Weights of a small GPT-style language model, trained from scratch on English Wikipedia: capped logits.
MLP neurons of a small language model. Each row is named by its layer, matrix (down: output weights) and neuron, and shows model dimensions 128-255. Each number is 128 + 32 x the weight over its row's rms, rounded and kept within 0 to 255. Numbers have three digits each.
A block is one neuron, or neurons of one layer that tend to fire together. After each block is what it responds to, as a language model described it from the Wikipedia text at the highest values.

L9.down86:141109124120129145124136147095133160154119194163078109134092159097076123063083025122148095073142174141181148148090089146116149113132105124129118159170202139105101155253122096120104098052175120133092172091134175125154112138094099135194115080119171095123210115172108145110144129153150096076091160090104119131103143164144140143175138113126160123111113142134097137125105124170168163175130
L9.down490:085109166134131132104072105077192127081139148168167085135140162144122089075133126136167148150118218135123157110088140187074151095160128128099147126109142083082147107148117187105145092058142176179107114089082117125107153081140150067170123125083189080120161176099117110080123111145076151144054174094152035097163170100130135212102150063159140116163114142122151094137141143102124112172106
L9.down504:144189099165130133120109164073114091114147163094130183073161135143184107103119131184076074151095172102121143164144129129124125091099099161096106138098155157131154107104128142087117125170118114130119110095185114155128134121105157078130114083124109156106159107131132131128161121091093173102074091108118087095171073198053151154093122113103167103122066082154077126178118128089130118141158
L9.down968:116113112109156134169117174078151208166173095115072072079040154133137139118143119126162108071131160113071151113140187117166166107094162161091141087101125110090112164100151104125134221007068085103168155081110174150140118095123148132144152132130128092111152114071121174103093174187118150136118119117125128143073164122097106159112150123107127163164144119123150120137148102129083121151131
Responds to: Forms of "be", mainly "be" after modals or "to" (can be seen, will be, to be found), plus "was"/"is" after a subject noun phrase.

L4.down706:129100115146089149136082137080073131091145195119092168139142095171081139086116116106035115151152177074127148113128098123128160123138094115113098116177160063109118152101150081145119123156177127149138141082146124144114118182128132104152150143087154165133163120098189146158111127134133055107120093106111073147137114160093099157156162141148103139112133105147092197145108155114082157191148
Responds to: Abstract or common nouns right after the, a, his or an adjective, usually followed by of or a verb, e.g. median income, first goal, early life; also which/who.

L2.down40:069130104120117084029133108135128140073118123113156102187162099167030050157140111135154151126144114190110122134159085134180110142119194113094124119148089091193110099130108184127159110199110130166151140141072127037133141112135112158110147037133132190107164157134169156142169153192154124120150131128125118136158132142134129092187130200082119143124096164130144123087104176081073147159155
L2.down79:118091077127097105152104042108156084133199121095133102121110103116172083139157077133084119125123127122126077097122110180156190145126179138193143105091107147135141156135140111125133102170157146142145156147134153097133083147117136186114144084110113104155175191133178129141156120088093102140141103146134150115133102156101151100189100082046109116144165127086165146104174158153148152184116
L2.down125:062109105109135110057187143156091116129132161108097113141160156121157159141170140151155086116151112127091151130093072120200153114166104111131151093083053183124089178143104166179122105229121103125149160144100209106110142160103128185184094043080127149096163137154192162092202134167135143181164139199107107119101198155149111127125123157085153120099136135120106161165074063120070109128127
L2.down610:109077160098074083146165092124182150136048129132197082107115128128035107123142171112118144173132158176067129163121133123119141162161138119148107154113054156136137111087147169116140138199094178087130134064093167124162130092101173153147129151111171134085156176115129148101166106096151165166126142142197079102098167115143148134132131137090124136147132167117123086177129080132138144086160
L2.down747:114075139079106163167182093117128105126088146103161098126132169137173150120114062161130153134093146127108099154142148104134159152143165124146127129090117138153081082083098114105196072134144150168089064109135095175128145131086137130198144170116138149123193095108129080112129141159139111130130137128162145133156103159137166181177143055088115131071125098155132068106134136137131131136168
L2.down932:116140132129122175101155108080139137116079126103100106077145102093124174092178160189092158139102102190128092103090084157115177129142170117150043146111093098106157131092107141117108104166175218151136168115085129148132170061123151127200138089132097143125173145103142124145110120076108134097100103073142179145118131120126128113172149175120079154121138164137163101094143116109146086092136
L2.down1089:190122121077165194165116127116132100091069106144092101142128095123074121116159119180071119144186126112111122166085162133146149213179145085140130066144094113161130148110081118122132154161144140107107145137176111157112119136084089198147143086154109155120077089103167085128135121159154108204141174113135137150106096142122151134139115112132143147081170151132182167125125114166099069211133
L2.down1143:130147131092078141071123154153169071106149117111163157146186119100115099179144105164108129141125121186130115103076150182147117132124196124138183171135074141115168093090167174112141140202108142066200115064122072093140101137104177102126126061193138140136098146124181138078147136179132132118128134071154127077143131123160162130116098141106153151108168138102081124120126137148133092209152
L2.down1178:119177100116129152090132089108162069100128118121161100101181065142061132165169116100096129071128157130119141154098159183193105148065117181055157165123101068192089093166057206116168164128100160124146049165080076110110066153133146133127126043138116155159161142164115142103128123130177123145097140116089112131147122138113114120169133151067116123141113192068135179147103146139126099150132
L2.down1206:146123124095110154098102150136107107090137111104076160114087177097087204150083091117144138139074058131178113120091164167158180129154072065176096162090149084087145101162070098148169167186171117201127130104103093170152065122136090105135095127133109147175118073119135150101139107132143125132145089172128099053164108149123095111208111086155177138156091074162090164138095144093089189125124
L2.down1286:147112155144134125174151146097139094135116144150142074134069140126174155102048092115162114125122143205128110125091128169127163149188133087125143073132190083051111158115097130126157156150103109102113174208104101130120157173120092140128132133121118119100093121093139137102114153111134093123105116151130107130122150129156070133097151146087134121144051057131079197111144106152088104151152
L2.down1301:117078095103148121126189100129126079122104188140132143174135121130064133130123139099079124107118155173128099089121111092050153144199151110121121106166120100118142112136116155154099178170120166106154183119087130118146108077147174175164169162146128119128199124138167120158159088124085142125094103116149090132089104120110091156150162210105113173149149104086134154138094125107162094108129
L2.down1310:138130159141137136133121164113164039121106131084173070101149080117090103165094071162112103121149171166128094155102125201165113168123139116090122106088100122154107141119114166123162201097200118114136127142133120121150121129108152108128126055136069135119173178111171134100097094095100082167129154072127153167183127165099140055134149124117173140153142151087157184107122083147085149158106
L2.down1319:125141133068102153135157123146093110103094154148111095112171137061115096177171144162149185169124144119114089109139118105117139130161156136152140083052136180113171144181082120128147119153138135050091196086157155142131156099109104096148199166157158118108155140139120153126094073085162088101100128138129129098155154126148182147121100095192141130132155160186101087123141168153198166079121
L2.down1340:060146192142151094173145084156153137097139150125077154092133101181063041104128084115109162130150170122161137128102131172061124138087102153184172137101105110176113134124105151043102107148142171124150118140144145132128132101098141107095113103099074154089104137087090080126132151119127158130141184118160130103174088119099197145176131159123115097116119167133118127133158090126101159132143
L2.down1372:147095142151109191120213132128144112083144154135160145118090137123113151128197092121195157066108170178179098140111125086118116130125178118153119096106135110124109142094154102165130154175130163167085178216168153107126113174114125115135120149164128173095140129182134124110158110124172115111137042089124116111157098148131116090150062151172162135108134089101155105122141095049101134036102
Responds to: Closing equals signs (==, ===, ====) that end a section heading, e.g. after Awards, Early life and career, District 18, plus table separator rows.

L9.down39:074123165117171104127139164106160113079152141215137104131150150170091102159103105114131199104106123108111137098125114138158109130073127077161127131090117105130168130114131144129156112081201082107108107099187148102111159137170099085097125177149097145112139097114157049198140141108124085143074087213129138076140113101097112058073150141110085155123182139103184140089101078086096131137116
L9.down116:157138102114130087156143163162140143095074111088129157117180111142117132152107123149134142077148122153136106173063127085086124094130088146168160129087106088118190149131143069044104103100132093125129141136127163119117173165064145126090148132153152135176094113107170083167143121091165051165120088094143084111123110156140125096143062136124182134158169139133066158107124155123186167103123
L9.down303:086122091103058134147163137096100100161128118079099152112200161169173131115190059219126159098122096119159131133129120146117082137130121072175120138180181136118109149191122100114202114133183120099153130094096133135141180124108117201146202138147178152120089137100067126122169080180156117129129155108169088146157215141114067149142143169123154055141121152188128163125094111120134108128141
L9.down1440:131134158114182118177130077043118156153129120137126139160114080077169111135086092144122162093114088108149102091165135122171118123115094133112093098097130134111103137169207096103129109041088165141095160109136132137076111139191136144105116090102114068107130080110166134110124132135154167179105121164121177139093146082133126131058175128160080193101159048167174179175114121090174135097202
Responds to: Degree words right after received/earned his/her in biographies, such as degree, Bachelor, Ph, M., doctorate; weaker on assorted nouns and number pieces.

L4.down1361:116121094050139169175141069118153088164134096131132168106137149116106131111122128132179156156083117150117067126120144163157126147180181095118083104115146210128130101085124143088141137165198115140083156125189161141099133212076137115119175143152078131149133137132163126085143121130103141137098143145134155121130165115123145083200122095157100159097142161103143108101193135154153157116161
Responds to: Equals-sign runs marking wiki section headings, mostly the opening == or === at line start, sometimes merged with the title's first letter (==E in ==Economy==) or the closing marks, as in == Reception ==.

L2.down108:175138149092120132130114158131115148136110117154187162097097083134143081093057096180084126109143140099153188164146050126095102098134178155110140162091111150187143128154158104146137147180155079134106101137056138129143145128143136101167149150133132138106146083131120146134132114114157163141127185118137095145175194105121061165222134142110130125189140101075156090122114149118166094099136
L2.down147:173145139112119131101110160134170102182114098174083169107100105137208158151158099142132155159095134158151061139129103202096099179157090116131113115131125124164084125114153188140173131177103124158106140141088122139108124133086132148166084163133104177120032115172170125105105149115168146141137124129178179103168097063127169108183117163102136147109146120111128163064139148128106130130116
L2.down170:060108165184109072122058094142099023126097165098155130082151132142149158165183053152118039117100077144147117130106122116126136185102156112149143109118109084155136112114127119169183078163146129162155090094154111126143139136103164116143193160157141088174089129128112144069094121128192126116109152128092140130119111153140141194146123124178158134123170192204168167124095122148161062136101
L2.down324:126173119162131123091130141155077129115151091113190110119110147238095129175153157133071166144134093152154161175183067163161101182143188184083127110113139149147114114093112179129125105166169129170188112157024108093124142149119103099092157091143160167095153081152110143113136163167175143156081182152111136155134126159152114057121129120141138089120141162161095114129135114140167188122135
L2.down331:056115140105150131159148127102123158115109176107105177165095080165188124111161170131093086157174109124127165153151121158143127117167108133146140124048073097175152091128175208119142097208165193092130044172131117112135134073166136106162131107125122150114113142159117137101184142145075125163098155095142170097131142131113066092162125062094114129134175137154170183130139110142091175133138
L2.down337:152069206151138198109148119118106072106117130149168136146136142115092097128110126109165128081121152133150093161178102098139110157057142175135092087162147162121116125115155184165153130173130136176136133154103100068132137167115069123165129139111119143110173120099201109132139134133086142115163136152122125089065117174166170123166192084158158152167145163080123109129114158156124176145092
L2.down434:135140110166123071073106136068140155132148140078066129123143099133161140117133174129139161147164119102093174088097140170132168112144119137150068158155152098133139062078116124124078121165197093155047193193104154137121136139093086113161060088149150165159113097105087098172107150112132113116135197098123131137095103125084127123087128114079132178115136121105102061082072128107142152170115
L2.down621:102172126075145128107115141159184073127091111152116114071149107124109120126142177123126148074165114120165129145101103119167125147081055140059129051137100100126107065130163112123182137170145158149138112111175165120107173138110121125135118135144134100163183062182103167181110123176075181141113162201144130093118067109112133139201146151091128099164123159092175112108118087066176141141126
L2.down633:132115090126090162160081101135145111153128163141125075129107153050124120128162097208213142154100170147111171086060140119109083101176205092124108093140165141133185104081118124096101142092112142114131092123125125119105138080153167109113139129124076057139123127128138129118119122120052183177142109140136096174159104120124122135170096105168122120110139154119109007117117173077157114111134
L2.down717:128105151136156091158144139193040151076082141127085156157098117213092128057131104086105121104136104072154144149116101144116132117157167173168118144140089099102130111084162125105074129209199159169154140115203114096209166128114150135141132113125137168084115106155168109122114151180135098113125111092157146072079164051099093144135124180116102148131141131136105135092085107137100123126099
L2.down753:094114114107123117162097108152113129151110111180074105109139127155019060130118095112127132102109076155185068133141099120151108143140164113115177083135117114149065101178079216157141138194142158168133150120099127105149093124166137148118161151186153135143136138158118144122148144103136131166140131149121118081102151126092096148143087134168113127098171102098131101146124099097139124090157
L2.down926:125131112108138103148168064155197072115134198144125150081145084116101187107162135087113101098148096123142189177176111131164152152126093132131077113085096138157100134131162065115117085117188114110174093068139173177113104112112193131155105099126149162167132117098102131190070153086121146153165061099125132129177085176130124139094154124101106123093120152091158162146043107173180071136142
L2.down996:106129131112176068160148161123136123159099124212140092104178100055101144068123136126145126177176160127151164141151116142167096142104162122185135174116133096127177100137098121060114122141073147149165087148125145156071137152122093206109096087046143073103130097139195151159131119149100143122151091103150136126090154087115139127143081130060136114162092168049143062132109156093051168137139
L2.down1053:110082189136101098099112199107111173095090129155172100084109148151103115168109177142094134135097103126119173108118068156149128111139114103157088129165053142139165160119166140134166106159191077201060126195109172072108143164121179126132172106172092096126133124107148152044096145169106151132119136182132160120145143133086153107158172132161156127109163170115165151052093109114150099124126
L2.down1437:167157069130147132146155123113124150123092049119111139108111108101103161079121162074138125090134101108178143137171099117148176158112140133140145129092152132127148067121187120119138123236139085151090121054120140127092181195089091114108145132127086127113103151166095077165138118157132096177150156134090149200092143095133101144228134140141087188123129138147125099142152082106101086158096
L2.down1465:127112130185156168169185128138086133145165141135172126107154097091149166094103147140126159105127129149132118116071139162128092149093087143165075104162095028109138090125158117122133112111144120132139106108144174131104148181145119136164124101189100094182182115090133150157129067194086106161118052113139106130125183110116163135137095171158116152187128128068157124143149150120163095091153
Responds to: Nouns naming a measured quantity just before its figure, mostly in census demographics, election tables and sports statistics, e.g. age, population, %, Total.

L9.down87:146113189138064102141094149110056099155154156143169102144204167147106145154130122136071090131100139178118107220163087096130188180140119070076151178098135116104129143120063098107122070128148135075084107152199126190164078130105151102134168078175163118121140106117155170126126130149069122103132067127111140149091147169146099161140137158113168115128099149140135133143159178170146161104168
L9.down346:106166128141121150100125098188105100120086116178085112117141113154168134146138136103111096136102136221133174132124122137174148134063129081095116113113083166132121192127063082082140170176149084111154160172174153098173084088138157125131128114111178183083151188044192144086097113125104101115131092095130106129133107117017132107155111168142110128098144153101132121151169169151047126130105
L9.down1163:117119114145127108146135172125067145081118154121115101109127105144177182146145088117109159153162129165085091164120094092136208116142098058144117182062115088146120134108089113092151139092180104077146088148155145159133060096105139102128144132114084133095105129086179125092079123120071126069128062123125137117128130142114120173080111156101123115129124143166124136169147115144048165079136
L9.down1303:163116152171192135116086105118105118119127091164125108154143090143106169131161076078149194132107196109105144122095128124171113101138143113152069136114118169123184146107112142110139181088108121152115134191135180088109130090153122080128133100084160139120132077095167171121123121131098125138135102108085134097084073123131192139045182132130157093113108148169100124144171176192065157092153
Responds to: Closing == or === markup ending a wiki section heading, plus the newline after a title line, e.g. ==Plot==, ===Combat===.

L4.down1202:172112125073143206090107171124071119098064137125122150103145124151183181096146120149113075161145117136137135106149152081145164154123133069125099108100106187149114125119094127081104118120208136110106177140127119146128176089110116180155140122129161168184063113122159136101120146148136071034163079167136157158135145173083149125165084134113086080102152143107138142156138144126127130152092
Responds to: Forms of be after modals, to, or relative pronouns (can be, should be, were, have been), plus lone first letters of split words (t-umbling, l-anterns).

L2.down175:086076132092099121128115117083135156121055054127173170145091111174119219205118138197093097112103112169164163127070109085186126179118144073091096122157143103112183120171090128181139131144138141123128112092130161171159139068148155093122155087092131135177177117146140136070154107161077095127140065174166137133118104141103179137157161137112119159060109099127139130119142158110142136111096
L2.down178:125143095127204126145101172151106147173112112123170130113173162154140168108212145143172093130190122176127137132163099122083161077131097099123092135158093132131085170112127094128097111172127134126174112100124104125119133106145148112139073192169133148169119111094124126117092104045187139122134109155121153111154099138109107127160094219079142108105108113074123133147136083103109100134137
L2.down203:141150098127082153142156208135187099135111107111129095110146159143195108064134136181131114179125119122115132137187103133069115181114163071132179192091162143091122131157111076109093152161129046168115100131110101134113093091122131145140136123109196133106150103115101121162150119091035132161121122143138138155132166184092159154138119150151126146104109170104172140093150160123106103147123
L2.down318:158125029120093174134119155158099119147115051149188112123135146131143195149112136179121151122150122179135178113176148107119117099121170123205152136146120127118158066184135074139147094167137127128108099130121129125183107095112145111148121159112093077148065108092119086094089116105095107166096177129188096166085108120118176122156098159122096156134094135130123061131169092142140101087128
L2.down320:134143077135146178116080125155097150148107082173156157126197123131166141118122094165117152138167148146138191082124120082159107117112129102179175126084094183174136177101112123106113160143130132088154148179153121121149140100131140144157102067121136102142136078121129116065178093125072090151132066155134085182105144169098160074168103196152128121095115137164138147138150147122132157180118
L2.down347:118163121158162135114127105129160079109111077094140064155167137112100103076102064123172082163172131138141088149151136070124126154167105134139136120171112157126165092133080117145130058154119121139139103121089139091100143137173119150097138140103141146181160163100145120093192188187140146123103156118171157145124113158161138139160141132174134097139115057131167149119113190147166159180090
L2.down357:094094139130099157162172133125169070101102131094111105121110150145127125123108121111123191164121163156132112099146118134128111136117093091142084113174084106106108165156144098049132121155130121122089157147098103148127116095191136094111132137108199100094146107186157128167141162212135067107144197123132066109089146154113095032159099095134136188085114173141112110110125135150106150164134
L2.down549:138099113089153223157100107111151169109125136180179121099117148126141144055158159132154145121071106177094152169145120121085128097132074135164089193224136089082106143078125151130162124154094122045131082135131182159080120099117092177150113108083178144106136152081123142098161111073074116103073175114129122144157141055093152151154122159184122101133106116101178088142144079139144103085183
L2.down579:120091091100131162127098086175123121175081090133157099177150077148142162185125098135117084137166120120165125077074123106183166123094138121149169098179160093129138113122077122101150154168119083164146118163120181131180112125080151129149133121100110115155081113159147106101127103127165132154124122157125130114111083126094156169178119163116105162125126120106106168095162112114106186179084
L2.down679:135117122153112225118070129169100145163227097148160175130151148086172168143130119115127158154173054150156152122166154081134095119116113103206178134126149105111156091111091115146153139117074152127139168156121105150077091151133125113166070121126056142132143087122111127114149123108117113159153102180148092158120129133133098168155112131129126108122124062117145147131115033167102127157155
L2.down783:142091174108151145159131107059140128157149155117110066103083105173163137036112102094203180116157141119116138160126081101131148123122171144155123040085129163094097087099160164142132083141115179169118064183128136145143157121093147126117130115136123191124093097156134122066132086157129157125169120138128180133112079108115127130179120173102060115156155138105076131137225170145130189123173
L2.down824:169114156150189169153083131189106113154172119174124138101124090148165156094169139143129122115176158107054128164129058083162113101141123120191114096115102107129067121102124125150096071114159084106126062131139103196143116150107156181121113132117165141166095122116113124168105176141095110051119106126114153130068116088099137130176133172126167116125181099125161086183140135107141087148131
L2.down1117:147124131154107133113114171137094085116070120104090159137131137097079165181085146138142142080133128117126085121082158144090162136132136158033168096134181148154102143155144166145110116148078080162138088153107147143133106104111120138124141141130099081161141122089139152180094076186121141085157130151133087118119114135154139169092096135128108137184107154051100108142167153172115080107070
L2.down1289:136071156137140202100148172158131151120120135126167097130086157180129199096095134126151116171152157139153092164063123063177125114114172143113110078136130102125084132112153137179111094096163117093159071146142106136089192136162123113177068098126152105131160120106116136083157136122095109175098025143148136122084101195147144127137115139128151084121109098129159157119144103179141081172157
L2.down1421:158167132096123111147140123065174119140172091056135151126128191123158135152129158120140184113125138119137162163184188165150127057095156111097143100158130107138131093147069100104173149187128144199143122048095182128147124105153160124116138080138130086098212114094058109144132123139176134145169147207148064134146068166086148150160113079113151138179082142114146084179133152117131180184121
L2.down1520:090107155118087143149081099153101102158141178108131129118155120136139168146147187175161148138136168070130175165134106122152141183129192080174159174144128148124113145114123143142100123218137159168128122127108080084169145069143134181102088097076158130142121122148117086090130102095065108147096135104147110154101123168136042048102127164134105136109157120156148074064102132119113095126144
Responds to: Auxiliary and copular forms of be (be, been, being) after modals, to, or have, plus negators no and not; also "I'm".